{
  "num_hidden_layers": 13,
  "hidden_size": 256,
  "num_attention_heads": 8,
  "num_key_value_heads": 8,
  "head_dim": 32,
  "intermediate_size": 1024,
  "vocab_size": 4096,
  "hidden_act": "tanh_gelu",
  "norm": "layernorm",
  "norm_place": "pre",
  "norm_eps": 1e-06,
  "positions": "learned",
  "qk_norm": false,
  "attn_scale": 0.177,
  "bias": "all",
  "tie_word_embeddings": true,
  "parallel_block": false,
  "init": "normal",
  "init_std_qkv": 0.0208,
  "init_std_o": 0.00407,
  "init_std_up": 0.0208,
  "init_std_down": 0.00407,
  "init_mimetic": 0.5,
  "optimizer": "muon_variant",
  "learning_rate": 0.0148,
  "lr_mult_qkv": 0.4,
  "lr_mult_o": 1.5,
  "beta1": 0.9,
  "lr_head": 0.00399,
  "warmup_steps": 200,
  "schedule": "wsd",
  "decay_fraction": 0.667,
  "decay_shape": "linear",
  "final_lr_fraction": 0.0,
  "batch_tokens": 32768,
  "max_seq_len": 512,
  "doc_mask": true,
  "z_loss": 0.0001,
  "train_tokens": 172200000,
  "max_steps": 5256,
  "dataset": "wikipedia_en"
}
MLP neurons of a small language model. Each row is named by its layer, matrix (up: input weights) and neuron, and shows model dimensions 128-223. Each number is 200 + 40 x the weight over its row's rms, rounded and kept within 0 to 999.
A block is one neuron, or neurons of one layer that tend to fire together. After each block is what it responds to, as a language model described it from the Wikipedia text at the highest values.

L9.up176,146,165,223,162,190,215,286,191,247,175,164,194,177,160,253,231,191,169,244,231,216,166,252,189,91,253,124,246,171,196,187,185,234,225,260,228,188,193,189,244,147,240,180,153,217,187,228,269,169,224,200,213,124,128,219,193,187,179,208,170,138,250,181,146,226,153,248,136,179,204,180,194,183,150,238,183,235,198,244,255,182,174,176,198,272,228,200,180,166,134,194,194,161,149,249,162
L9.up192,149,205,220,265,224,222,188,260,151,152,114,187,216,177,185,186,192,176,222,222,258,169,208,144,233,239,224,216,210,190,225,205,187,216,215,228,231,201,204,197,193,188,146,246,211,226,206,220,241,153,208,211,144,167,179,198,173,157,205,225,164,208,190,259,171,279,256,243,170,169,271,181,97,265,222,212,233,276,228,193,153,206,179,189,251,212,202,240,186,210,238,204,217,152,166,202
L9.up364,194,163,224,179,238,228,184,227,197,246,169,214,160,272,224,150,262,205,214,182,114,252,298,154,142,244,157,206,221,225,153,199,218,193,255,218,221,198,141,132,122,177,195,205,154,230,162,159,236,198,220,210,230,139,259,228,165,183,268,201,137,195,186,183,150,204,224,223,218,250,206,177,222,196,215,203,204,176,297,193,182,222,128,216,192,215,235,217,163,129,276,286,160,205,223,156
L9.up382,103,219,196,165,175,255,250,226,232,161,184,250,109,211,201,206,175,198,209,208,114,249,283,219,213,258,178,224,251,144,138,165,193,251,218,238,196,204,190,180,150,166,255,186,212,215,135,228,183,223,184,155,188,215,229,257,91,191,235,153,243,189,217,185,201,262,186,239,165,219,244,145,203,171,233,220,227,240,177,131,174,260,212,244,238,196,146,191,174,232,204,256,176,183,205,210
L9.up398,220,160,327,174,206,192,218,227,167,329,187,187,161,163,179,157,139,118,191,258,161,285,286,141,229,213,141,197,162,218,197,199,197,239,197,241,198,174,198,247,199,175,197,159,183,212,224,235,237,238,185,198,163,243,198,205,163,141,271,197,191,173,211,195,137,170,173,240,145,220,262,195,166,150,191,159,236,206,166,260,178,172,202,271,193,240,250,168,218,187,214,169,196,236,249,176
L9.up433,151,149,212,148,155,186,269,164,253,175,131,203,135,154,217,251,120,152,256,226,180,277,194,201,183,142,125,248,199,199,184,197,180,161,223,210,180,210,228,243,198,158,214,234,234,303,227,183,196,193,184,223,102,156,252,176,232,177,226,249,176,242,210,181,158,208,240,286,193,181,213,193,170,154,214,219,194,182,226,222,151,257,165,238,272,166,169,159,229,194,232,267,183,226,222,201
L9.up510,196,195,209,147,95,216,248,222,199,210,205,180,182,104,218,184,233,175,205,156,194,224,265,230,231,176,141,170,189,199,187,179,180,126,179,167,212,238,243,241,162,137,231,222,194,166,265,191,193,195,212,173,163,131,237,123,135,272,179,216,228,211,188,236,133,203,300,237,150,212,217,206,176,239,255,208,206,142,130,229,200,216,232,229,254,225,236,169,153,198,221,140,171,202,147,221
L9.up611,180,227,199,215,140,161,225,145,170,140,132,161,195,203,197,130,286,161,238,282,172,236,293,268,216,177,225,231,222,200,188,213,229,158,246,145,255,148,227,188,133,228,220,236,164,197,183,220,185,244,283,230,219,158,204,211,207,199,158,153,112,207,243,246,226,199,257,169,194,193,155,202,292,274,268,176,209,156,190,219,124,201,207,149,209,223,247,73,188,194,266,224,191,240,121,160
L9.up629,106,168,206,184,243,163,171,198,207,137,171,134,210,159,271,181,196,180,230,236,219,202,252,166,172,190,153,193,194,304,210,262,175,170,239,190,207,193,273,173,109,237,208,283,187,195,202,220,242,161,200,208,152,170,125,274,128,152,93,222,194,221,180,299,215,123,260,197,197,148,186,175,187,176,223,205,229,188,212,206,219,247,153,231,153,241,186,205,263,241,228,219,194,195,243,249
L9.up728,189,187,267,153,218,224,181,197,198,133,194,197,226,166,257,148,180,230,246,192,208,204,189,194,156,226,195,236,287,250,232,260,199,228,179,211,209,219,275,191,156,250,210,227,211,197,164,277,191,244,242,174,275,152,153,202,197,148,162,183,159,223,177,299,179,199,180,242,223,218,155,169,98,239,239,243,194,224,217,233,193,233,176,113,210,229,154,258,163,165,177,219,179,233,170,215
L9.up809,188,215,239,150,211,181,152,224,301,146,185,184,226,170,186,171,142,209,186,195,147,180,261,206,256,167,216,179,223,167,302,172,184,250,162,265,251,218,246,208,119,146,248,242,222,203,241,224,145,179,241,154,188,188,299,134,219,147,104,205,176,187,206,214,79,257,198,208,170,182,214,144,109,236,190,278,181,224,232,259,132,300,173,191,177,227,153,213,173,176,144,245,146,179,266,237
L9.up857,175,208,227,180,176,185,110,146,127,147,189,237,181,217,167,158,207,159,157,175,184,153,210,178,259,190,170,171,163,216,254,213,229,238,205,185,191,279,172,228,82,202,213,187,168,210,233,170,306,185,148,213,129,185,232,160,187,218,243,234,148,189,212,254,193,171,185,251,174,234,205,143,225,170,227,200,214,195,224,204,223,240,172,187,220,200,201,159,157,129,152,191,237,229,163,103
L9.up925,184,239,222,236,122,227,210,241,183,132,201,262,246,108,248,172,180,164,220,238,194,242,228,158,173,269,195,172,254,173,253,193,207,187,203,202,166,248,194,189,179,196,209,231,217,194,205,249,203,159,98,201,200,227,223,207,165,161,199,241,190,174,258,225,174,210,239,202,131,204,189,173,233,153,171,167,222,226,290,233,166,247,215,195,228,291,125,215,194,220,165,146,207,203,193,257
L9.up926,171,174,173,144,200,293,170,219,188,221,202,297,288,138,198,178,229,191,156,218,177,200,215,125,266,163,168,176,251,184,236,229,160,187,200,248,216,240,277,217,149,231,242,184,229,208,166,160,201,195,200,218,270,249,163,167,175,116,140,203,270,223,219,238,168,235,240,197,137,113,245,194,169,216,260,231,207,197,122,270,151,187,227,249,197,172,172,206,290,207,145,217,174,187,211,206
L9.up927,169,183,172,202,169,200,231,188,202,156,182,239,126,145,246,154,206,191,215,237,144,177,247,128,204,233,181,211,214,218,259,196,149,216,233,243,191,232,206,241,214,291,269,190,204,194,184,257,240,211,229,202,226,164,217,147,138,121,152,208,121,145,201,210,169,230,223,228,268,215,188,138,181,181,228,215,260,206,206,280,186,183,178,122,190,149,188,195,170,227,156,232,215,130,177,183
L9.up984,112,251,165,113,141,283,182,151,172,194,152,223,212,211,182,279,212,169,210,205,238,207,269,154,208,186,215,195,177,164,171,246,223,133,230,169,224,200,206,159,311,146,197,222,193,207,188,89,182,182,199,155,222,190,251,99,149,169,244,236,228,242,282,207,217,217,223,195,293,261,148,187,213,155,225,218,208,172,187,220,223,184,190,237,213,160,181,152,179,106,208,251,160,223,185,251
Responds to: First word-piece of a surname (or second name) right after a given name in lists, tables and credits, e.g. Jermaine E|aster, Marcia B|attise, Mel Bro|oks.

L2.up649,191,214,167,210,254,214,218,204,184,186,216,225,240,192,184,178,176,150,168,201,170,137,259,187,203,192,148,179,252,131,264,249,177,188,212,162,181,195,260,303,137,251,229,163,263,141,201,299,272,206,215,238,204,145,255,167,165,153,206,230,233,178,153,179,230,178,182,256,157,200,129,193,204,130,245,173,164,235,151,214,178,155,221,201,185,227,175,189,209,239,230,194,216,215,200,155
Responds to: Opening subword piece of a multi-token proper name of a person or place, often in tables, cast or results lists, e.g. Arth(ur), Sch(aeffer), Cro(atia), Mah(moud).

L9.up106,169,234,185,235,240,225,289,230,180,128,215,180,149,129,265,97,220,182,104,185,174,212,191,226,146,176,212,191,186,177,185,189,233,205,212,187,209,276,165,215,233,173,207,208,150,190,239,215,155,201,190,203,262,236,231,200,149,226,197,218,244,267,194,196,187,201,216,204,120,181,209,194,149,274,253,218,247,147,227,181,275,158,183,198,193,157,263,252,247,164,126,203,237,203,187,204
L9.up201,218,269,231,133,231,263,192,184,147,227,225,196,173,209,207,254,212,290,200,181,222,151,232,188,160,132,192,227,260,263,233,220,286,175,177,236,224,156,143,233,150,166,202,239,136,214,177,235,154,169,258,217,224,128,280,190,178,151,206,197,130,255,246,221,149,251,153,184,139,198,224,176,149,202,293,171,214,188,213,218,203,108,212,155,221,166,216,201,187,273,167,176,186,245,128,230
L9.up260,211,195,202,179,228,254,176,170,200,192,220,224,211,175,258,221,259,193,215,204,234,203,227,225,187,223,134,138,176,185,191,220,179,186,234,192,202,273,273,134,172,166,180,125,229,170,175,149,202,218,230,219,142,161,248,220,224,169,190,210,148,179,177,250,172,112,245,201,147,169,207,231,150,197,181,209,231,187,218,203,154,284,145,310,140,237,196,170,184,217,254,168,197,260,163,238
L9.up330,154,137,182,237,244,180,237,229,126,164,215,291,245,168,242,200,146,249,225,223,171,227,241,212,237,209,155,225,182,197,186,210,224,227,129,123,189,184,217,160,130,223,152,187,223,232,213,186,264,157,201,197,173,220,274,218,160,265,289,227,217,242,186,225,141,288,198,172,180,139,206,209,247,270,223,202,261,182,217,197,229,224,164,191,243,192,241,219,214,250,189,195,198,159,185,201
L9.up384,277,203,187,195,81,222,222,240,184,190,180,247,219,249,183,137,147,229,166,134,194,194,183,161,150,163,145,263,124,160,194,217,146,234,167,226,210,140,168,171,214,182,172,190,213,185,172,221,141,179,204,248,148,210,212,210,196,251,231,260,210,183,260,204,190,258,135,243,169,199,203,269,154,224,200,224,243,158,176,207,183,224,145,197,238,195,212,204,225,150,208,235,203,236,208,252
L9.up473,255,217,244,278,195,248,244,257,257,198,195,285,260,167,271,195,190,246,231,208,223,276,196,153,181,222,160,209,166,184,196,207,149,241,203,239,230,263,146,134,199,211,215,150,239,183,223,198,174,160,177,203,211,258,222,182,205,158,199,197,138,224,233,153,226,187,227,236,224,244,196,238,268,187,196,274,253,269,100,174,216,183,188,170,189,241,232,149,134,164,184,220,93,194,166,195
L9.up604,164,187,191,258,239,220,203,157,159,206,182,159,176,96,179,212,174,137,171,202,203,285,162,223,159,181,192,160,200,235,154,169,166,132,205,203,172,127,231,193,197,228,176,184,223,243,207,203,194,169,169,208,238,219,210,264,250,149,203,288,184,239,206,266,86,188,221,206,247,214,235,198,249,170,233,217,233,256,205,270,170,244,162,195,248,245,234,286,196,195,197,219,163,279,246,211
L9.up613,177,200,230,204,169,259,210,225,118,187,151,207,165,151,222,175,257,207,181,133,197,171,241,192,225,165,116,192,153,209,161,206,159,184,190,214,170,208,265,118,208,165,184,206,240,242,269,193,223,260,225,229,208,230,275,222,205,96,196,202,184,214,175,240,170,236,195,201,178,136,159,175,234,232,222,207,236,211,143,204,190,174,213,162,188,272,185,196,260,234,166,248,246,205,169,310
L9.up637,190,206,182,149,161,297,265,239,286,207,165,261,165,148,226,232,178,176,148,189,177,218,230,220,145,181,161,197,202,187,218,158,205,181,240,159,138,212,210,192,114,204,208,153,179,194,199,224,234,186,246,153,171,203,228,251,180,158,140,198,205,269,201,199,222,241,190,217,205,207,160,202,219,196,226,227,174,214,146,175,164,204,224,116,283,234,240,124,282,250,152,191,155,195,166,201
L9.up640,139,225,190,194,191,211,136,235,244,176,201,178,99,203,163,246,169,196,220,198,186,217,188,269,217,191,189,264,82,171,175,259,132,181,188,187,176,198,242,112,223,262,145,188,234,184,130,178,212,221,282,207,204,163,228,146,226,165,88,205,240,284,197,170,136,172,147,237,159,139,259,188,133,217,200,239,169,218,195,203,267,159,196,199,142,246,187,193,246,93,230,202,205,204,243,236
L9.up729,180,185,165,146,249,271,230,164,147,187,185,137,238,157,203,206,223,247,131,183,212,153,224,193,155,216,239,218,134,163,188,177,209,181,167,216,135,189,279,218,206,221,274,199,286,198,220,182,174,168,208,198,232,195,162,117,162,247,210,278,198,141,227,208,231,187,111,199,138,245,232,269,156,147,165,235,193,175,206,210,180,186,200,245,183,223,248,213,183,206,273,152,228,237,174,248
L9.up772,206,194,225,198,101,178,271,287,185,127,161,211,169,154,198,146,228,167,149,191,120,198,202,245,179,163,159,207,193,175,211,238,147,180,168,166,178,183,237,185,235,193,222,198,174,116,195,201,206,204,205,213,153,201,163,220,188,194,210,278,173,201,163,206,170,201,211,175,158,188,255,245,144,185,189,270,232,147,162,160,243,217,107,252,123,281,156,162,181,190,221,207,196,256,123,204
L9.up895,124,167,169,320,86,229,225,271,212,159,174,212,250,145,176,143,187,170,144,258,165,183,219,165,195,188,225,223,164,121,217,259,162,226,183,187,238,218,113,184,215,217,182,233,217,177,179,225,164,132,231,195,72,271,231,185,156,206,226,173,176,228,182,288,246,183,192,246,165,99,184,178,266,204,213,271,280,173,165,169,182,246,164,157,145,199,80,133,248,193,162,186,179,204,207,146
L9.up910,143,207,256,242,201,270,180,164,230,174,170,203,207,159,191,147,206,298,148,188,186,257,237,205,290,138,160,212,176,145,190,225,168,217,168,146,218,189,241,212,229,272,176,221,232,138,318,234,184,171,278,269,231,149,186,194,124,240,165,206,186,245,218,156,246,197,228,184,140,126,213,130,216,158,193,231,204,192,132,260,221,261,194,188,190,225,193,160,209,212,176,223,112,189,90,196
L9.up965,204,155,183,188,146,264,163,224,236,173,209,192,216,244,93,235,276,204,142,147,234,191,225,151,202,128,157,208,236,202,135,210,225,184,215,239,264,162,184,181,173,202,216,215,222,300,165,194,138,180,174,220,149,161,257,180,146,152,156,229,131,233,197,213,228,211,151,240,124,182,189,199,116,231,226,278,162,153,141,222,242,180,220,183,191,150,157,264,187,193,150,204,180,267,211,200
L9.up990,137,204,271,169,147,205,228,218,242,203,225,211,144,248,152,217,193,164,152,166,241,261,168,193,175,152,182,221,205,246,159,203,188,205,123,240,173,163,222,125,163,212,192,211,219,175,162,192,173,241,229,257,189,252,193,203,273,265,154,254,118,155,219,198,216,164,203,214,159,185,246,205,213,244,190,224,248,227,157,121,204,167,144,146,184,271,176,183,206,191,152,216,157,180,103,182
Responds to: Tokens just before a new clause or subject, such as final year digits in "In 1950", "after"/"by"/"When" openers, commas after "However", and -als/-ued in reveals/argued.

L4.up25,213,199,260,163,143,193,160,237,156,206,217,210,209,141,241,228,185,191,209,161,245,238,233,253,159,209,222,232,250,239,129,170,204,143,236,212,202,212,262,218,209,128,169,188,254,189,227,243,237,238,148,206,230,220,247,206,170,133,206,127,247,228,210,229,208,157,130,244,276,299,270,135,219,133,238,178,158,251,191,169,231,202,179,228,200,199,120,229,177,218,157,144,162,225,134,175
L4.up138,254,247,252,217,173,231,141,163,213,172,192,208,177,279,226,173,202,161,262,142,161,260,166,232,173,160,194,265,255,161,215,153,161,214,251,209,221,130,258,223,184,165,280,237,215,163,199,214,154,158,264,158,228,148,260,211,90,210,250,258,172,224,190,259,150,238,148,216,223,206,178,168,86,191,220,223,154,127,119,205,197,140,204,174,236,216,248,230,130,247,126,194,185,245,184,180
L4.up825,288,218,183,171,158,203,232,190,165,207,185,146,241,212,199,185,262,178,262,193,157,228,231,214,208,144,198,152,222,264,274,230,250,208,190,278,207,181,211,219,221,275,250,210,148,197,193,176,155,148,185,170,267,242,245,261,217,174,199,252,209,174,173,192,222,178,232,207,240,180,220,224,135,176,149,118,219,198,164,114,165,219,214,160,221,197,207,241,156,171,211,209,156,179,171,257
L4.up1007,176,156,182,168,120,282,165,200,145,114,249,163,200,178,196,235,232,200,177,201,174,310,220,240,206,223,174,247,141,262,221,256,260,193,212,278,214,215,224,254,223,234,207,175,189,169,215,206,172,199,191,212,202,193,184,249,151,184,141,236,188,274,219,186,276,165,243,216,187,251,249,192,141,211,208,167,219,135,153,173,217,174,252,181,226,190,195,159,186,177,145,180,168,227,198,171
Responds to: Mainly "to" introducing an infinitive verb after adjectives, nouns or verbs (difficult to, ability to, continued to), plus modals like can and would.

L2.up821,182,289,247,145,98,234,222,189,168,157,234,199,238,250,284,169,182,231,239,235,207,296,207,259,191,145,170,212,173,99,210,183,257,251,237,184,218,191,275,187,173,91,161,212,107,189,205,242,200,229,203,251,196,205,185,208,227,196,173,199,200,218,113,209,186,203,277,192,163,210,257,213,142,153,178,193,204,199,193,190,191,212,220,226,199,154,266,201,170,122,174,118,258,195,144,244
Responds to: Modal or auxiliary verbs and infinitive "to" right after a subject, before a bare verb: would, could, did, will, allowed to.

L2.up493,179,191,212,290,237,216,218,178,145,210,200,262,150,312,230,182,184,148,259,214,172,184,213,175,142,163,227,210,244,179,219,228,244,218,210,207,223,233,188,240,192,236,224,274,199,236,184,165,164,188,270,160,173,157,231,213,202,239,214,209,234,217,244,235,215,209,244,125,257,158,178,241,198,134,208,252,215,216,155,207,216,149,146,207,199,224,210,179,136,158,153,163,161,166,185,263
Responds to: Prepositions and conjunctions that begin an adjunct phrase after a main clause, mostly in historical or biographical narration, such as with, under, after, when, following.

L4.up16,197,197,196,189,196,294,236,197,202,166,213,192,215,247,249,194,233,250,170,142,274,219,195,178,159,253,144,118,198,157,152,239,152,213,179,180,231,259,113,176,141,252,263,126,224,236,220,216,200,216,166,216,189,222,237,189,174,153,174,240,138,213,249,175,176,249,211,210,171,189,124,182,139,183,198,134,232,257,245,179,249,190,155,215,169,174,221,258,267,247,181,178,165,135,235,242
L4.up603,207,194,202,174,225,221,221,186,174,179,211,228,214,201,264,272,215,161,134,117,216,209,190,207,174,173,192,208,252,170,245,202,199,163,246,220,147,225,170,210,156,272,162,204,286,188,245,206,159,144,238,193,151,220,203,221,181,208,253,259,261,222,190,153,119,273,215,188,194,164,125,231,105,193,203,287,181,252,238,238,191,196,232,274,256,211,183,249,171,266,136,249,222,197,167,225
L4.up781,104,200,191,210,237,231,146,229,234,198,217,224,254,169,193,204,158,150,226,171,228,168,232,198,164,191,114,240,250,181,224,140,187,172,249,259,220,183,288,141,106,212,164,164,215,231,267,275,175,195,250,245,163,184,166,139,268,168,193,187,190,206,166,198,204,242,209,193,206,224,177,148,185,182,155,212,183,167,250,200,176,216,150,282,105,189,301,221,233,215,232,198,170,202,236,222
L4.up978,191,247,211,256,178,236,215,149,172,134,136,202,235,223,189,198,191,186,215,254,180,263,272,215,135,225,190,232,197,174,246,195,225,202,280,156,166,219,223,137,160,259,148,221,237,219,279,287,189,199,236,254,150,144,179,213,246,142,124,124,262,185,262,180,172,283,202,241,276,226,255,194,125,204,225,178,230,241,189,190,146,213,208,223,237,213,297,258,231,237,102,207,215,203,205,271
Responds to: First token after a person's name in lists and tables: surname starts (L in López) after first names, cast-list as, or | and - separators.

L9.up0,255,262,248,198,160,280,269,183,169,186,270,274,216,232,194,189,220,310,197,214,215,226,225,200,191,154,184,267,172,168,249,185,183,194,150,221,223,183,214,186,235,186,184,169,156,178,178,176,239,132,162,168,247,200,210,257,137,228,264,250,216,262,158,142,222,171,188,253,241,220,195,253,232,178,254,192,210,303,166,88,205,145,158,211,146,135,216,166,238,116,237,249,166,246,159,155
L9.up12,208,215,218,225,171,154,181,124,236,155,272,207,211,186,250,212,208,170,234,223,123,139,177,285,154,165,241,159,219,260,132,264,153,204,229,282,223,207,204,236,94,213,220,183,196,267,207,144,108,144,227,185,162,293,276,240,246,205,160,237,208,281,235,206,161,208,186,125,170,160,234,265,281,265,178,178,202,233,204,218,163,221,221,243,158,150,184,235,153,254,177,177,202,195,147,180
L9.up97,242,185,137,207,189,168,170,189,179,160,165,249,165,175,240,238,166,216,191,180,168,182,122,266,259,184,89,251,168,219,183,217,167,252,177,177,219,187,212,175,207,133,170,175,133,156,152,171,219,133,246,244,246,240,201,179,164,135,208,206,116,200,192,238,213,249,123,139,220,180,193,241,170,214,201,168,176,140,226,222,221,250,211,189,194,193,218,245,194,215,210,174,181,264,240,167
L9.up211,180,239,190,199,175,194,119,162,207,170,155,218,154,152,221,243,181,252,175,193,184,234,253,163,182,218,164,285,247,235,192,151,204,231,247,280,174,215,151,170,108,179,257,159,169,218,253,143,212,215,212,179,214,241,138,133,184,192,236,128,254,165,173,209,193,171,189,231,126,233,146,159,213,153,209,154,183,233,178,235,232,195,184,181,260,183,155,222,205,219,200,236,202,264,176,253
L9.up316,218,205,249,181,259,162,190,244,188,171,188,182,201,199,225,172,219,188,193,199,197,202,148,250,166,185,220,132,224,244,195,262,160,180,167,296,183,198,243,195,206,143,136,211,191,193,144,264,223,114,189,225,263,218,298,217,228,225,212,255,158,329,195,193,235,194,212,212,257,221,213,197,185,146,216,193,186,197,151,166,221,230,212,135,152,206,200,173,144,185,160,191,218,274,247,194
L9.up320,138,130,180,165,244,265,192,121,234,205,162,163,243,182,259,230,145,205,288,137,197,174,117,196,206,186,143,227,165,145,213,218,221,253,223,115,213,180,274,201,170,268,212,268,177,132,127,208,282,200,208,246,207,179,211,248,179,193,228,252,162,186,259,212,222,186,124,236,243,240,170,160,187,206,208,221,281,191,155,147,197,231,213,169,173,171,192,214,177,178,213,205,166,168,181,181
L9.up409,101,120,231,211,175,259,231,259,224,175,165,208,190,156,202,235,143,185,233,213,229,200,268,226,149,151,189,175,191,208,202,109,211,164,180,214,262,145,254,196,209,100,153,216,217,202,206,144,221,214,199,159,207,224,142,157,195,180,211,195,221,208,268,199,203,146,183,209,249,167,229,231,253,127,183,229,270,201,192,231,260,221,260,151,244,158,258,228,213,137,129,233,173,181,170,174
L9.up437,234,202,218,194,153,167,264,193,138,217,187,191,239,184,226,187,259,203,202,217,148,180,172,134,204,249,196,268,191,248,215,225,188,226,218,242,170,179,220,173,138,132,181,199,159,178,237,151,156,168,173,206,151,201,210,201,229,236,204,191,251,186,161,164,183,252,158,209,179,166,237,204,192,205,185,193,195,160,85,154,157,164,230,184,168,146,189,246,240,220,146,139,168,196,147,212
L9.up505,178,236,137,163,173,256,134,157,141,192,168,240,303,149,171,149,227,209,205,268,235,198,218,293,269,179,112,255,202,191,174,154,220,163,163,274,237,188,143,186,196,211,221,264,159,213,221,236,231,168,134,251,102,271,170,253,260,199,219,206,182,226,246,153,202,140,139,171,239,202,256,248,154,164,184,227,250,200,138,172,139,284,203,175,233,132,149,246,251,200,159,152,233,126,188,196
L9.up509,240,185,171,280,177,255,205,154,228,206,191,181,256,206,139,212,162,223,222,230,185,200,211,143,199,227,160,254,159,246,208,268,196,233,256,186,179,220,243,221,256,187,218,157,276,196,179,165,214,138,208,203,180,147,225,205,161,195,160,302,204,241,200,191,214,183,165,225,205,210,154,224,208,178,252,231,181,172,219,176,170,167,200,231,147,173,214,242,198,112,185,210,106,216,170,165
L9.up522,190,189,229,107,152,234,199,241,198,202,182,185,244,202,242,182,189,206,272,196,183,169,256,269,151,218,165,214,260,244,213,107,246,178,200,201,133,221,237,123,218,183,169,170,200,199,145,263,146,209,217,194,207,190,252,185,189,249,163,150,158,144,182,234,143,208,184,235,262,155,175,161,195,219,227,253,199,233,195,189,103,133,193,201,226,172,160,237,203,179,210,177,145,221,226,214
L9.up585,176,210,239,189,72,236,231,251,197,185,218,257,194,176,216,162,176,156,221,215,205,212,193,217,224,165,154,246,159,165,236,157,174,195,236,104,161,211,168,203,199,182,176,252,180,187,190,271,157,166,215,223,175,232,245,288,199,245,150,258,191,222,186,235,183,145,219,228,180,129,208,191,202,111,240,158,204,233,225,217,246,97,227,178,182,257,217,212,238,192,149,219,163,243,211,170
L9.up801,306,202,243,221,144,173,200,207,151,170,166,271,213,209,194,166,216,194,217,209,227,236,241,159,192,201,169,214,233,214,214,129,209,224,279,252,168,270,235,169,169,206,153,180,280,201,146,219,223,190,196,271,231,265,151,238,279,155,126,312,162,209,301,209,237,228,290,194,192,174,221,222,187,191,236,183,86,208,199,238,208,200,277,204,188,170,179,231,172,240,198,166,113,190,236,182
L9.up953,217,205,220,229,166,197,204,261,172,193,188,218,288,190,131,164,153,240,181,164,194,213,207,176,205,260,192,177,214,225,227,226,259,193,189,229,208,208,156,149,174,200,232,175,171,200,176,183,196,251,278,202,213,248,250,241,192,162,178,156,185,192,136,243,227,150,186,218,223,210,209,240,224,150,249,246,200,190,176,239,156,138,160,198,167,201,150,178,222,174,194,230,146,214,251,113
L9.up954,150,211,213,190,181,214,217,158,100,151,212,220,182,221,241,221,157,223,211,223,236,173,209,203,223,239,136,211,237,262,219,242,200,167,279,218,236,202,192,160,121,171,200,182,125,146,180,207,214,153,257,172,148,263,217,228,160,177,215,211,191,224,215,255,199,157,184,235,187,214,168,187,194,235,169,233,238,231,246,214,204,154,231,184,235,163,185,213,199,206,182,226,144,208,229,252
L9.up985,213,288,264,232,123,289,215,170,141,230,210,209,211,253,191,149,188,216,132,204,200,229,198,187,160,227,152,212,190,205,145,193,153,203,220,156,162,178,166,217,180,186,150,184,162,180,242,187,84,111,203,186,206,264,193,164,161,265,177,284,168,283,233,171,233,185,186,190,207,284,160,210,226,182,222,202,253,195,170,229,151,168,167,230,200,126,208,172,181,197,183,211,238,191,132,213
Responds to: Modal verbs and infinitival to that come just before a bare verb, such as might, may, will, could, to; it also fires on fragments inside verbs, like ref in reflect.